MLP neurons of a small language model. Each row is named by its layer, matrix (gate and up: input weights; down: output weights) and neuron, and shows model dimensions 32-159. Each number is 128 + 32 x the weight over its row's rms, rounded and kept within 0 to 255. A neuron's up and down rows have the sign that makes its largest values positive.
Before each neuron's rows, "fires on" lists the tokens most often at its 100 highest values on Wikipedia text that the model never trained on.

fires on: "78", " ISBN", "ric", "en", " T"
L3.gate943 [155 128 107 112 138 128 132  95 170 139 100  83 190  74 145 129 147 134 161 121 139 146  68 131 111 141 120 132 126 139 154 100 132 138 174  99 161 156 187 139 113 155 173 128 166 155 139 166 204  97 143 150 106  67 123 128 104  93 136 165 162 129  91 140 103 179 169  96 150 151 145  87 158 155 191 178 164  97 172 115 157 166  83 145 108 153 148  58 170 142 200 172  71 182 112 133 143 130 160 112 109 143 108 142  77 165 148  90 104 118 169 145  89 124 166 150 134 135  78 150  64 128 140 129 114 137 170 121]
L3.up943 [158 164  96 152 145  80 170  96  72 157 110 116 173  87 154  75 100 140 153 178 180  87 122  93  92  91 149 125 129 112 155 133  83  81  85  99  94 105 149 104 102  55 177 163 129 124 143 123 143  58 138 165 204 128 159 147 127 118  81 135 112 147 120 128 118 144 121  93 110 103 199 112  84 147 117 123 175 108  89 106 107 131  93 105 103  96 142 126 150 130 130 108 148 159  72 149 174 155 129 185 114 124 115 117 187 119 176 105 171 186 128 123 123 139 130 182  95 149  84  89 149 189  84 118 165 147 135 148]
L3.down943 [130 165 135 182 129 137 158 111  74  99 103 151 128 117 143  89 149  95 162 153 125 106 100  78 140 134  98 117 127 164 110 138  77  98  82  94 136 168 153 186 141 110 163 115 158 139 174  42 139 123 166 180 108 131 138 138 159 154 105 138 158 152  50 136 123 159  98 114 110  82 145 149 100 131 144 159 157 141 134 136 132 145 122 133 139 166 122 138 128 115 125 126 217 126 136 110 162  84 146 156 103 159 120  91 134 112 134 117 156 106 106  92 112 114 148 129  69 156  94 102 163 169 103 130 150 135 154 202]

fires on: " took", " came", " take", "ie", " Championship"
L3.gate810 [181 149 180 115 101 139  81 147 119 134 131  69 140 103 165 220 179 164  86 155 145 101 142 161 115  92 147 101 152 118 106 132 157 193 133 120 133 177  87 142 112  62 122 131 127 102 130  67 139 113 123 112 159  91 118 131 141 133 119  82  83 140 112  45 131 159  89 140 156  76 196  67 144 124 118 139 140 116 101 124 112  84  99 166  89 138  69 159 122 140 168 112 114 126 123  82 144 134 126 187 113 114 124 141 103 144 127 159 166 169 111 120  49 125 128 208 174 106 130 105 131 138 110 152 117 103 105 172]
L3.up810 [128 119 138 146 106 181 135  83 168 163 125 137 136  78 151  65 162 172  92  97 145 201 142 138 133 129 189 136 207  92 143  78 186 154 130 145 143 122 168 182 121  94  71 145 128 147  81  65  92 112 140  76  62 125 104 152 137 151 161 107  88  93  72 154 118 136  86  98  91 134 141  97 136  96 109 106 157 115  79  87 111 119 139 168 129 112 169 137  86 123 173 101  93 196 102  82 146 126 129 148  97  79 107 179  99 143 114 169 133  91 172 169 163 126  94 138 128 164 145 135 126 130 108 140 156 164  94 237]
L3.down810 [122 180 115 139 137 107  96  80 127 133 133  88 141 143 116 114 148 122  88 150 124 204 138 108  95 113 187 126 171  96 124 127 165 109 193 115 126 172  72 138  90  56 116 169 115 140  92  79 135 110 111 102  92 150 102 140 142 164  82 160  84 154 102  88 154 109  75  77 121 127 137 112 142 132 106  71 161 108  99  99 124 173 101 148  90  77 135 160 104 145 151 159 118 173  96  94 135 110 160 103 111 106 174 154 157  88  81 129 123 145 159 194 142  99 155 141 125 107  72 111 137 136 144 145 157 115  87 163]

fires on: "-", " with", " under"
L7.gate969 [112 109 194 173 143 141  89 148  86  90 117 154 128 105  65  98  65 168  91 146 159 169 154 116 139  83 123  86 165 134 176 129 155 125  53 147  64 111 100 158 118 157  84  89 106 157 103 120 119 149 120  85 157 136 150   9 142 112  87 122  55 149 126 113 171 115  78 195 151  70 104 154  98 152 124 152 137 114 178 113 174 150 126 132  98 148 140 175 136 164 169 138 136  41 178 161  87  68 165 106 199 136 174 214  92  86 189 133 178  79 153  98  69 139 134 107 132 143 164 118 113  88 181 142  88 153 126 146]
L7.up969 [139 117 171  88  83  83 103 145  61 113 134 161 110 123 139 122 126 114 111 161 121 121 102  99 102 134 102 157 100 233 110  45 129 124 107  98 125 118 193 137  99 150 125 185 140 132  88 176 120 132 158 160  87 147  83 114 176 100  72 124 128 172 150 124 187 119 119  85  73 160 197 103 153 113 135 172 111  85 112 129 131 121 153 139 145 140 157 115 124 150 159 128 146 118 130 145 162  54 107 134 130 132  67 134  95 143 100  44 171 124 141 130 125 129  95 193 152 126 131  77 133 123  99 184 163 157 151 149]
L7.down969 [ 80 100 202  84 109 128 129 154  93 136 129 110 109 146  82 128  83  95  74 111 139 159  79 144  90 123 121  79  97 130 128 109  70 161 118 162 119 152 144 165 110 187 116 136 167 156 133 133 136 130  48  57 155 124 144 181 143 147 116 148 153 190 103 112 131  91  96  88 111 186 211  99 136  89 172  68 102 159 118  99 183 127 190 134 122  91 167 124  90 133 113 137 149 115 149 102 173 113 176 127 151 134 106 208 127 106 187  64 147  88 119 168 129 110 116 109 153 134 135 149 148 113 171 153 159 196  96 169]

fires on: " took", " take", "ot", " taking", "ill"
L3.gate322 [ 97 116 168 154 142 136 177 120 166 100 141 129 108  38 117 173 141 122  41 143 132 164 103 114 139 100 202 125 107 125  88 128 135 158 155 164  80 124 156 150 122 103  67 115  88 131  80 106 208  88 145 143 135 145 130 200  77 170 150 163 156  94 117  95 114 162 120  89 118 156  78  86 174 161 205 140 164 136  98  99 170 171 112 148  98  95 114 132 172 131 177 165  93 166  79 208 186 105 172  85  97 132 117 154 111  82 196 147 164  81  83 120 103 105 104 203 133  97  64 143 115 113 101  95 115 108 110 159]
L3.up322 [ 62 162 116  75 124 117 141  78  91 144  66 146 132 137 137 150 163  70 159  99 124 115 110 145 115  82 149 129 146 157  96 118 151 182  89 149  76 137 138  99 159  92 126 103 157 177 148 120 132 155 115 171 168 111 103 132  80  90  93 102 112 181 104 145  85 179 135 104  81 139 142 131  86 155 166 157 151 134 180 106 158  99  80 116 137 136 178 127 113 108  87 160 135 142  90 151  98 141  99 116  93 135 129 127 107 143 154 105 192  95 110 101 123 103 161 169 154  84 166 142 144  98 134  91  99 141 160 163]
L3.down322 [ 73 233 136 134 157 155  78  70 163  60  96 158 116  87  89 144 162 149 114 174 101 125 136 187 126 119 144 124 158 170 120 130 118 110 145 114 157  76 168 125 132  99  72 129 104 132 183  97 159 135 179 157 113 138 115  85 176 109  84 120  64 158 114  75  76 183 127 101 101 126 160 136 155 137 138 135 137 140 100 122 132 141 143 123 142 116 149 147 101 133 101 130 142 150 132 156 178 129 151 178 134 127 164 156 167 157 233 130 112 147 147 162  86 122 135 122 157 140 149 144 125 108 156 120 137 122 122 123]

fires on: " =", " +", "$", "i", "ch"
L4.gate958 [115 122 175  77 155  65 137 137  82 156  83 138 113 123 108 145 120  78 118  39 143  94 128 107  85  78 180 145 128 133 124  82 127  99 172 106 157 116 150 116 144 157  86 206 160 154 151  91  73 113 152 153 154  99 103 122 177 202 110  79 118 154  90  57 170 111  99 139 145  80 152 150 122 200  68 135  92 143 130  67 131 153 112 125  74 165  57 151 148 152 185 170 139  89 165 151 164 219 144 125 139 144 135 150 107 114 137 107 151 163 164 139 121  96 110 165 118 176  53 160 135 117  97 138 158 169 142 178]
L4.up958 [154 123  53  80 105 135 142  98 134  67 134 151 108 147 162  76 188 154 151 142  63 156 154 176 148 110 156 102 115 180 149 146  98 137 168 137 187 162  89 139 146 109  92 136  89 174 135 118 163 135 173 202 133 142  94  86  76 157 127 145 134  71 181 167 100  86  93 110 118 117 122 122 120 153 163 142 150 161 181 103 134 111 110  59 127 142 126 124 105 114  95 113  67 120 137 156  88 131 123 105 178 151 139  77 112 104 131 134  95 120 155  97 166 106 100 128  52 129 105 222 190 101  96 110 139  97 144 126]
L4.down958 [156 130  77 129  98 151 125 103 121 109 103 151 168 192 137 113 101  73 142 130 104 126 129 160 153 132 127 112 116 146 121 104 131 179 100 138 156 145  98  53 116 145 183  77  91 158 167 211 120 149 158 101 102 171  97  97  58 139 152 138 128  73 132 198  92 123  88 169 175 106 133 147 189 132 211 153 175 101 161 132 145  85 134  95 134 128 188 109 142 172 123 117  94 188 100 127  47 120  67 149 150 168 140 117 185  82 120 157 142 111  92  83 109 152 157 108 106 121 119 177  99  93 108 111  93 165 161 171]

fires on: " and", " or"
L7.gate800 [166  76 139 109 143 131 104 104 138 125 106 105 113 145 110 130 110 156 118 109  77 134 148 136 154 183 139 136  92 197 143  84  90 131 120 121  94 104  49 106 153  86 113  65 142 144 137 116 153 160  85 137 178 172 122 114 108 128 138 135 178 137 120 111 116 127 162 112 177  87 146  98  85 144 172 144 132 118 129 107 172 153 117  93 125 118 144 148 161 101 118 165  59 138  62 156  85 129 140 134 145 113 113 117 119  89 150  99  96 100 205 106 147 109 163 118 152 118 142 110 121 170  76 194 105 145 166 146]
L7.up800 [113  99 141 159 132 166 126 179  93 151 125 113 187 168 190 134 128  93  68 117 104 153 107 132 115 148 142  79  55 103 123 176 145  80  95 140 167 140 166 105 156 128 156 113 123 175 151  57  62 114 145 135 145  90 147 138 163 162 112 129 152 130 146 179 129 136  82  87  92 166  86 127 149 165 109 122  95 127 132 109 145  93  92  77  77  88 120 113 137 154 156 115 140 123 109  96 131  91 147  86  68  60 169 152 155 103 157 119 137 139 126 179 102 120  47  95 169 134 138 108 158 112 147  86 177  73 174  44]
L7.down800 [135 112 113 132  89  88  47 145 102 128 156  89 158  80 176 120 144 124  97  88 124 105 161  69 137 138 142  79 158 177 124 127 106 135 119 127 137 126 111 117  29 121  73 107  64 143 139 111 132 146 105 143 144 109 111 184 134 150  95 143 123 152 171 177 172 116 144 103 148  86  69 101 197 209 211  90 135 141 118 152 165 174 151 103 119 107 127 105 170  90 138 150 141  71 173  94  85 147 178  72 126 161 157  87 150 109 117 151 120 134  89 147  79 138 116 134 187 135 124 177 121  98 129 106 121 144 187 163]

fires on: " and", "8", "j", "7", "c", "5"
L8.gate584 [146 107 120 101 159 132 149 188 110 101 161 156 188  67 111 112 124 144 139 135 119 113 136 111 129 133 137  85  87 151 147  91  95  70 132 169 170 138 118 134 155 145 136 214 137 144 177 157 150 198 128 136 127 104  72 150 179  99 132 143 141  95 176 165 120  74 170  99 189  86 138  97  96  95 131  91 129 116 121  67 138 143 105 154 159 145  57 155 150 155 104 165 143 116 162  90 138 164 138  83  73  85 110 110 103 112  77 109 115  72 127 167 134  63 162 132 172 120 145 108 112 135  87 117 131 115 190 147]
L8.up584 [127 107 166 109 139  99  93 132 108 180 125 141 164 128 109 177 112 164  98  76 153 120 138 100 135 155  86 139  86 149 143 107 135 165 181 196 138 174 127  87 134  98 144 113  86 119 174 103 121 149 180 146 101 130 115 143 114 138 159 153  70 153 169 125 178 139 106 126 169 129  94 116 162  54 111 147  40  87  91 106 109  77 136 121 127 122 102 132  61  75  82 141 155 162 201 100  74 172 138 133 106 155  95 130 114 176 118 133 154 105 232 173 117  97 164 152 167  97  97 151 141 137 153 152  70 148 116 152]
L8.down584 [ 36  78 161 130 172 102  85 123  97 109 114 152 141 122 160 103 107  85 135 129  75 158 153 149 152  87 191 168 176  86 150 107 148 123 120 163 112 141 116  91 110 129 178 138 134 150 205 127 145 113 131 111 121  62 106 115 164 143 127 132  91 159 135 105 151 104 124 161 116 131 130 176 154 154 141 153 124 151 105 113 170 143  86 167  75 135 140 109 139 174 137 131 124 110  90 104 120 149 178 175 115 168  92  93 179 138 179 152 103  96 142 170 113  73 137 130 189 128 156 136 170 145 158 130  88 186 109 132]

fires on: " with", " With", " represent"
L6.gate966 [131 121 154 101 105 123 161 122 107 116  79 121 115 147  94 121 119 129  77 101  73 153 107 132  80 124 167 175 175 104 134 110 190 128  74 121 121 126  64 100 143 182 113 105 109  96 150 108 143  77 163 140 186 128  94 105  98 155 129  80 146 166 124 179 180 111  75 156  95  68  85  80  72 130 105 162  85 136  89 103 130 111 149  89 150  96 127 124 110  88 174 130 102 134  77 163 198 185 121 123 162 131 125 132 142 137 155 146 147 117 193 103  99 150 187  88 183 135 118  61  58 136 138 159  99 126 155 161]
L6.up966 [ 90 107 144 114 104 133  61 108  92 180 109 124 185 110 129 143 127 181 114 111 110  85 147 141 126 147 142 144 142 112  65  99 140  93 136 126 102  76 121 147 102 142 136 105  93 113  84 113 147 109 108 139  96 130 103  92 100  97 124 110 160 113 198 154 132 150 130 118  70 106 176  62 175 170 159 175  94  98 113 154 131  88 135 148 144 153 145  95 107 153 113 166 159  93 146 141 127 117 125 108 130 145 148 130 132 191 127 108 210 102 138 133 109  96  59 151  72 168 141 179 113 120  70  61  97 118 188 124]
L6.down966 [108  80 141  90 106 128  77 106 103 128 107 141 131 180  94 155 114 104 124 127 131 104 105 162 141 200  93 170 152 145 108 101 131 103 115  88 145  99  87  91 120 122 140 160 118 142 123 152 160 150  69 139 192  88 109 129 151 176  99 150 144 186 141  99 159 213  82 145  85 157 181 137 107 163  99 152 120 131  96 120 224 131 169 126 134 111 123 121 107 107 173 149 131 146 146 108 104 147 100  89 156 139  95 128 145 136 121  93 190 118 178 145 171 160 173 119  99 119 144 121 127 136 117  78 158 155 120 158]

fires on: "-", "^{", "ium", ".6", " year", ".5"
L7.gate813 [146 135 131 130 120 146 104  97 217 113 130 126 143 145  94 128  95 134  92  53 125  88 146  69 110 100 149 181 138 141 140 127  88 144 109 186 141 179 101 156 118 131  67  70 109 152 148 145 121 125 103  96 183 250  87  60 141  52 112  93 101  82  56 212 106 169 189 171 137 138 106 121 120 128 138 112 173  94 182 157 121 132 163 152  79 103 137 122 125 137 170 193 101 119 173 126  55 102 131 105 103 159 157 172 102 112 160 154 120 115 121 141 133 100 169 173 166 163  90  83 105 133 154 143 127 129 133 126]
L7.up813 [162 123  86 104 144 143 101 117 103 152 136  81 145 131 158  89 134 107  70 121 104 110 135  57 131  99 121 142 160 142  93 115 107  98 173 157 107 138 110  79 128  93 137 172 138 148  90 151 138 104 144 113 132 212 160 142 128  98 164 141  85 145 112 123 132 141 138 141 111 117 149 154 178  68 200 110  71 148 117 165 135 127 137 152 146 163 145 102 103 159 146 139 159 130 131  92 137  72 106 134 142 179 149 148 155 146  84 184 129 115  98 104  56 102 145 125 153  90 118  93  73 109 171 167 130 144 154  82]
L7.down813 [101 177 125 118 146 109 159 125 130  92 111 144 169 145 129 100  67 110  69 199 128 111  86 146  70 224  84  69 157 120 113  74 111  79 159  89 105 135 116 142 118 100 114 149 145 176 164 132 146  86 115 110 153 113 183 103  92 211 174 127 120 177 116 169 137 113  84  97 130 104 145 106 129  57 184  81  84 103 126 132 125 100 155 124 144  95 159 123 111 108 136  87 144 134 106 162 143 113 141 100 156 159 126 105 134 174 102 108 119 153 114  69  82 152 114 133  99  85 161 146 162  78 218  86  95 138 155 112]

fires on: " exp", "ad", " inc", "anc", " rele", "inc"
L3.gate321 [116  72 105 154 106 100 110 170 122 157 103 190  99 142 108 149 114 133  88 149 135 133  93 159 110 141 229 172 146 150 105 178 110 154  79 151  83 155 114 154  79 147 141 151 157 153  72 165  87 181 123 101 109 148 123 169 142 120  79 128 175 139 122  92  87  88 121 151 124 103 100  94 104 124 139  84  65 165 146 116 146  77 137  74 105 124 113 147  83 110  92 134  42 152 153 159 112 127  86 103 110 162 129 171 162 198 130 147  80 121 167 158  86 134 123 126 137  98 184 156 113 121 108 130 116 132 172 120]
L3.up321 [116 115 107  93 100 191 125  78 152 146 141 103 135 161  63 109 177  72  71 135 160 167  96 131 193  92  97 187  97  94 178 126 111 140 134 128 114 111  99 142 160 135 142  70 140 121 114 112 142 148 201 115 149  99 178 119  89 124 217 136 115 141 179  67  91 131 132 119 128 103 100 157  94 122 138 129  66  63 105  80  70 101 140 166 139 124 136  89 140 163 123  95 158 114 112 112 175 109 139  55 111 127 134 147 114 107 101 103 139 121 161 145 123 154 116 122 119 150 140  90  89 160 172 176 103 154 131 196]
L3.down321 [141  19 104 135 121 127 105  90 144 124 149 138  80 197  91 167 144 137  74  89 133 123 120 120 120 194 138 180 166 153 105 105  99 174 135 137  97 130 164 149 180 103  75 100 138 144 147 137 141 143 187  93 123 109 113 153 119 121 144 165  74 142 166 131 115 108  92  82  88 116  68  95 120 123 131  89  71 135 197  85 107 117 153  98 134 157 154 109  95 161 115  81 136 154 145 160 119 137 118 109 108 101 141 132 146 138 103 196 113 124 137 163  91  98 141 107 158 145 102 142 147 192  76 111 116 138 152 101]

fires on: " took", "sp", " take", " (lo"
L4.gate57 [109 153 112 115  51  79 118 180 151 134  90  99  80 124 142 118 173 157  44 117 124 147 119 103 181 102 179 135 152  81 131 145 117 197 170  81 155  91 154 139 128 111 188  80 142 147 154 138 177 152 127 112 128 131 134 110 167 149 136 120 101 152 141 127 136 179 147 126  80 121 157 124 139  99 132 155 140 121 121 135 110 158 126 128 141 138 150  98 180 139 101 145 126 111  64 116 196  53 156 106 157 143 121 148 159 135  96 143 114  93 112 107 155 118 114  95 112 108  75 112 101 113 142 122 176 114 181 156]
L4.up57 [ 68 125 138 180 110 100 118 134 142 152  54 162 117 153  54 109 127 101 157 122  87 175 102 151 167 133 109  76 145 174 119 157 126 138 121  99 136 115 155 118 106 106 129 176  97  98 135  94  66 171 176 140  67 106 190 133 125  91 111  75 128 153 107 128 150 125  87 142 108 114 150 116 159 141 141 159  96  84 209 132 112  87  88 147 120 100 117 139 152 139 116 142  92 132  91 132 180 160 151 129 167 122  86 143  96 123 143 140 123  66 101 154 151  69 112 129  79 102  92 192 137 102 104 116 174 148 144 188]
L4.down57 [122 150 122  73 100  67 126  60 130 153  94  96  98 158  80 108 155 169 110  78 116 120  85 128 147  95 160 117 153 133 125 147 126 176 163 150 156 106 134 171 181 109 163  94 131 165 165  69 180 139 148 123 148 161 137  89 145 172  86 166  76 130 100 119 115 110 137  55 122 168 159 131  91 100 117  79 121 114 102 141 102 141 139  94 146 112 129 141 177  99  95 175 171 156  71 112 120 113 152 134 116 116 187  99 144 118 121 126 117 170 125 210  93 154 178  83 153  40 101 105 105 137  92 112 168 112 160 123]

fires on: "6", "7", "8", "ag", "4", "5"
L4.gate946 [189 134 101 112 173 156 190 150 105  83 110 153 170 108  65  56 144 147 103 171 124 118 145 135  89 104 116  53  96 112 190 133 104 124 110 207 119 105 129  89 177 179 160 126 136 158  96 161 197 150 146 121 197 147  71 171  67  89 209 112 140  81 130 152 160  97 146 110 126 106 114 118 128 133 165 135  87 150 201  78  96 168 161 116 164 150 122 159 102 112 135 101 156 101 118 142 118 130 190 129 148  69 174 107 167 129 121 171 140  94 134 156  66 135 166 128 166 181  42  65  94 194 114 109 134 138 195 149]
L4.up946 [161 112 133  87 120  98 104 144 163 119 141  79 151 149 142  86 156  76 136 114  57 146 108 158  89 135 156 116 119 105 129 102 153 156  87 170  73 138 130  84 113 150 110 102 101 139 104 101 214 158  34 160 132 122 147  95 106 117 179 109 114 109  90 185 141 121 176  66  95 130  88 127 109 147 146 109 110  69  91  78 153  82 155  92  96  89 106 179  75 149 139 141 168 106 180  94  70  80 116 140 168 173 143 150 121 183 161 165 111 119 114 149 109 178 155 115 164 148 121 124 179 122 163 144 141 169 133 149]
L4.down946 [136  52 158 172 157 151 126  76  77 116 120 168 143 155 111  96 135 128 121 204 121 105 186 175 226 172  91 138 101  86 152 166 121 125 103 101 156 127 106 119 113 168 141 151 153 189  97 101 125 142 103 103  82 113 152  97 153  54  99  97 102 132 143 104 147 124 104 112  86 175 135 169 115 157 104 153  91 151  96 125 130 137 101 147  85 193 166 112 183 124 122 156 173 128 169 156 116 164 190 124 130 139 169  79  97 162 126 145  69 185 118  98  98  57 123 125 140  92 185  82 124 107  67 113  84 178 208 132]

fires on: "78", " Votes", " ISBN", " 53", " Win"
L6.gate294 [124  80 121 106  82 104 160  97 134  86 129 124 146 160  95 127 153  90 128 170 157 131 131 142 138 159 106 134 103 123  93 147 102 178 136  87 101 165 164 150  61 166 103 165 133 125  82  63 131  88 122 173  94 119 138 136 190 115 134 120  97  98  98 134 131 162 129  69 166 130 172 115  33 128  94  96 156 103  90 119 129 189 126 164 141 213  99  96 155 177 146 167 184 100  83 168 126 141 102  96  92 125  89 125  86 137 134 138 121 114 131 119 113 124 114 139 162 114  90 125  95 172 179  69  99  91 120 137]
L6.up294 [142 142  78 137 183 105 161 121 143 112 110 105 165  99 149 120 170 147 171 129 104 147 114 103 176 129 181  88 142 130 164  72  60  98 103 109 123  85 139 169 126 104 153 101 159 138 119  64 155 183 173 203 158 126  64 125  93 108 121  94 112 185 110 138 172 137 183 133 135 127 200 136  93 169 176 146 167  66  89 105  61 119 112 120 141 159  87 101 127 210 121 126 117 135 112  80 138 126 150 146 156 166 148  80 102 129 154 187 119 156 124  79 129 168 127 189 150 176 111  93 117 195  65 141 158 128 128  94]
L6.down294 [163 123  79  94 108  65 134 113 132 152 108 133 180  66 148 155 138  94 138 134 141  80 116 117 131  80 117 105 148 118 134  63 115  92 132 118 100 161 156 181 108 138  87 136 152 111  87  38 131  85 140 193 158 112 156  83 103  93 153 120  95 154 116 107 159 167 142 145 136  89 152 102 169 231 173  89 158  22 123 158 117 136 174 142 142 135  70 112 143 155 125 144 127 161 151  97 195 106 136 112 132 114 137 165 118 115 172 142  94 137 131  97 154 194 137 189 150 149 139  98  94 156  99 106 111  92 144 141]

fires on: " and"
L6.gate397 [108  86 177 180 143 127 149 139 144 130  68 135 144 125  82  79 102  69 132 163 114  85 146 136 104 119 177 110 147 156 153 135  86 130 113  91 142 130 141  99 124 115 142 107  85 163 210 116 143 141 125 109 115 168 140 143 119 130  95 101 111 130 124 158 116 131 148  98 157 133 126 142 120 189 128 119 172 106 125  79 185 129 149 189  63 127 126 102 159 119 131 176 139 110  63 107  84 193 123  84 135 136 124 139  94  89  98 133  74  87 163 119 161 141 173 136 175 115 159 106 135  98  95 164 145 148 139 137]
L6.up397 [156  74 125  58 137 200 127  84  95 128 139 117 190 163 159 163 161 155  90 134 116 144 107 180 145 167  83 162 140 138 149 136 142 106  94 153 131 106 129 118 229 128 129  59 145 118 147 107 158 120 106 185 170 119 141 155 143 128 145 140 196 163 124 120 148 146 150 136  93 148 127  69 118 158 117 111 104 122 145 216 135  62  78  86 132 128 115 123 100 133 111  99 168 176 152  97 106 116 117 164 110 126 128 180 151 111 182 148 160 140 118  89 133 135 152 107 126 119 126  61 168 145 104 120 151  99 144 178]
L6.down397 [122  68 119 122 176 102 105 151  89  88 102  95 109 114 172 147 144 126 117  93 156  94 152  97 158 121 138  59 123 152 144  98 147  93 102  63 112 145 126 101 118  98  96 126  93 159 153 131  81 112 115 106 143 170 142 168 141 147  89 171  73 184 132  95 166 122 105 137 104  85 122 146 127 169  84 175 179  91 156 176 205 133 213 132 105 124 117 164 134 147  90 156 137 202 141  67  74 187 121  52 126 139 155 143  94  80  97 122 136 115 136 123 124 137 130  61 164 140 111 167 133 114 118 118 215 149 132 157]

fires on: " /", "ist", ":", "u", " ="
L6.gate607 [122 101  61 106 137  54  72 134 129 102 120 111 171 113 126 158 208 102 123  95 101 102  91 144 127 170 143 130 138 120 111 102  87 127 104 124 121 160  81  18 115 149 122  53 138 112 127 152 146  60 148 131 155  98 138 180 117 155 152  83  77  88 138 155 119  93 121 126 177 115 158 145 153  88 154  88 108 130  83 141 125 108  69 115 100 169 118 165 188 140 107 102 111  85 131 112 138 155 169 152  72 214 143  94 165 139 151  96 189 160 154 177 110 138 148 145  97 142 143 111 134 179 106 209 102 118 176 166]
L6.up607 [118 160  79 174 202 107 152 118  67 150 117 174  89 147 133 116 145  97 120 129 116 115 162 185  68 137 156 145 171  78 136  88 109  66 190 113 164 124 155 129 155 133 129 111 119 142 141 125 101 104 153 185 138  67 148 191 164 155 139 101  94 115 142 154 162 169  87 142 145 132 158 144 139 137 141 167 130 141 106 110 129 112 116 126 160 166 133 162 118 127  71 151 100  88 111 112 139 165 141 130 130 112 166  65 172 137 109 138 104  95 171 158 165  79 174 169  84 136 149 128  91 164 103 157  96 134 179 112]
L6.down607 [129  67 169 151 167 123 115 166 171 184 117 157  83 180 169  83 148  69  96 163 138 105 151 122  56  75 185 150 179 168 102 110 169 148 181  88 114 126 107 182 153  81  84 118 137 110 113 118  82 116 126 177 111 122 131 103 134 111 155 152  99 110 112 113 160 142 166 151  91 146 129  93 143 148 133 182 155 104 140 130 196 129 151 129 143 125 133 156 121 107 124 119  95 153 103 111 100 140 114 118 115 156 173 134  95 148 127  92  88   0  82 133 146 138 139 154 134 124 116 138 126  77  78  96 173 124 118 130]

fires on: "–8", "–9", "–0", " and", " is", "–2"
L10.gate400 [ 89  54 156 144 128 160 181 144 112  89 121 131 114  97 154  83 207 122  99 169 137 143 181  90  90 149 169 106 201 163 177 107 170 134 137 134  84 146  51 101 127 160 137 142  68 103  89 138 127 125  43  90 127 179 142 132 108 131 124 139 125 104 103 118  79 133  62  64 111  93  82 161  88 148 172 100 153 110 148  71 136  55 142 152 133 116  63 113 216 102 121 171 169 123 127  89 113 163 114  38 126 153  69 115 158 157 147 115 115 151 166 106  96 143 158 163 173 116 126 167 180 120 174 131  55 135 165 115]
L10.up400 [ 87 131 134 121 127 166 197 170 114 121 142  79 130 132 159  82 144 122 102 128 110 118  97 151  79 173 127 109 146  42 109 139 114 230 185  93 106 120  68 160 133 144 110 122  53 137 226 120 126 119 109 127 161 145 144 138 192 123 125 156 207 198  49  89  52  79 125 143 120  93 165 142 155 162 124 132 132 119 102 167 115 109 132  70 150 111 172  85 138  79  92 133  97 147 139 146 116 126 111 115 120 153 161 111 102  92 163 113 116  75 117 141 156 122 131  99 127 166 117 117  72 246 114 118 140 155  81 113]
L10.down400 [128 159 153  79 100 169 151 122 209 125 146 135  93 176 160 119 184 182  82 169  95 103 110 187 100 143 159 101 115 145 130 116  84 155 147  96 108 175 143  87 137 112 152 125 118  71 143 125 188 108 128 161 107 103 142 174 160 151  99 107  92 167  87 108 160  73  95 148 125  75 111 136 159  95 126 163 117 147  73 185 140 111 128 109 135  91 115  88 116  82 115 152 132 112  96 119 148 133 104 172 141 149  93 170 124 125 149 114 170  92  56 166  72 180 135 132 140 161 151  79 166 136  99  95 106  97  90 223]

fires on: "–2", "–9", "–0", "f", "u", " War"
L8.gate1 [ 47 145 126 127 138 127 131 136 102 103 164 161 118  54  94 132 123 130 144 146 193 182 118 109 158 149 152  94 192 111  95 143 161 124  86 125  88 172 141 123 160 172 121  79 101 142 155  73 132  96 159  96 150 105  90 114 101 129 109  60 125 124 129 112 104 107 112 169  88 103 143 150  90 162 121 134 108  97 191 113 119  85 175 132  51  87  49 103 152 111 186 164  99  66 103 133 131 192 126 104 103 103 122 115  41 180 136 128 138 112 181 142 114 128 185 143  96 130 110 103 183 110 121  99 123  94 115 120]
L8.up1 [143 100 112 154 104 176  97 138  79 112 134 120 148 104 170 120 214 170 135 165 142  69 100 172 124 161  94  83 115 133  84 154 139  83 137 124 109  48 146 153 106  79 182  86  83  96 143 134  75  70 106 133 100 176 139  95 137  54  92 143 134 149 133  87 108  88  84 144 144 148 139 133 128 170 101  80  92 122 122 157  85 112 120  90 123 145 102 132 116 108 137 112 123  86 125 124  86  96 187 177 140 156 175 191 128 120 170 129 102 105 108 110 119 177 110 139  90 139 141 190 115 135 143  81 121 105 164 168]
L8.down1 [149  36  81 136 185 112 151  74 185  97 100 165 107 104 174 148 107 112 126 117 140 126 134 165  99 157 150 197 158 100 138 152  91 136 121 130 133 161 119 100 125 189  82  81 123 170 124 210 119 132 110 140 118 127 133 133 148 140 174  82 148 198  76 160 155 112 160 102 125 140 120 138  92  80 112 104 123 177 124 160 143 114 107 165 155 125 135 148 123  45 118 125 179 157 113 127 161  92  70 104 113 130 142  77  99 180  97 144 114 129  91 125 171 196 154 174 126 154  72 130  44 178 127 150  94 148  38 163]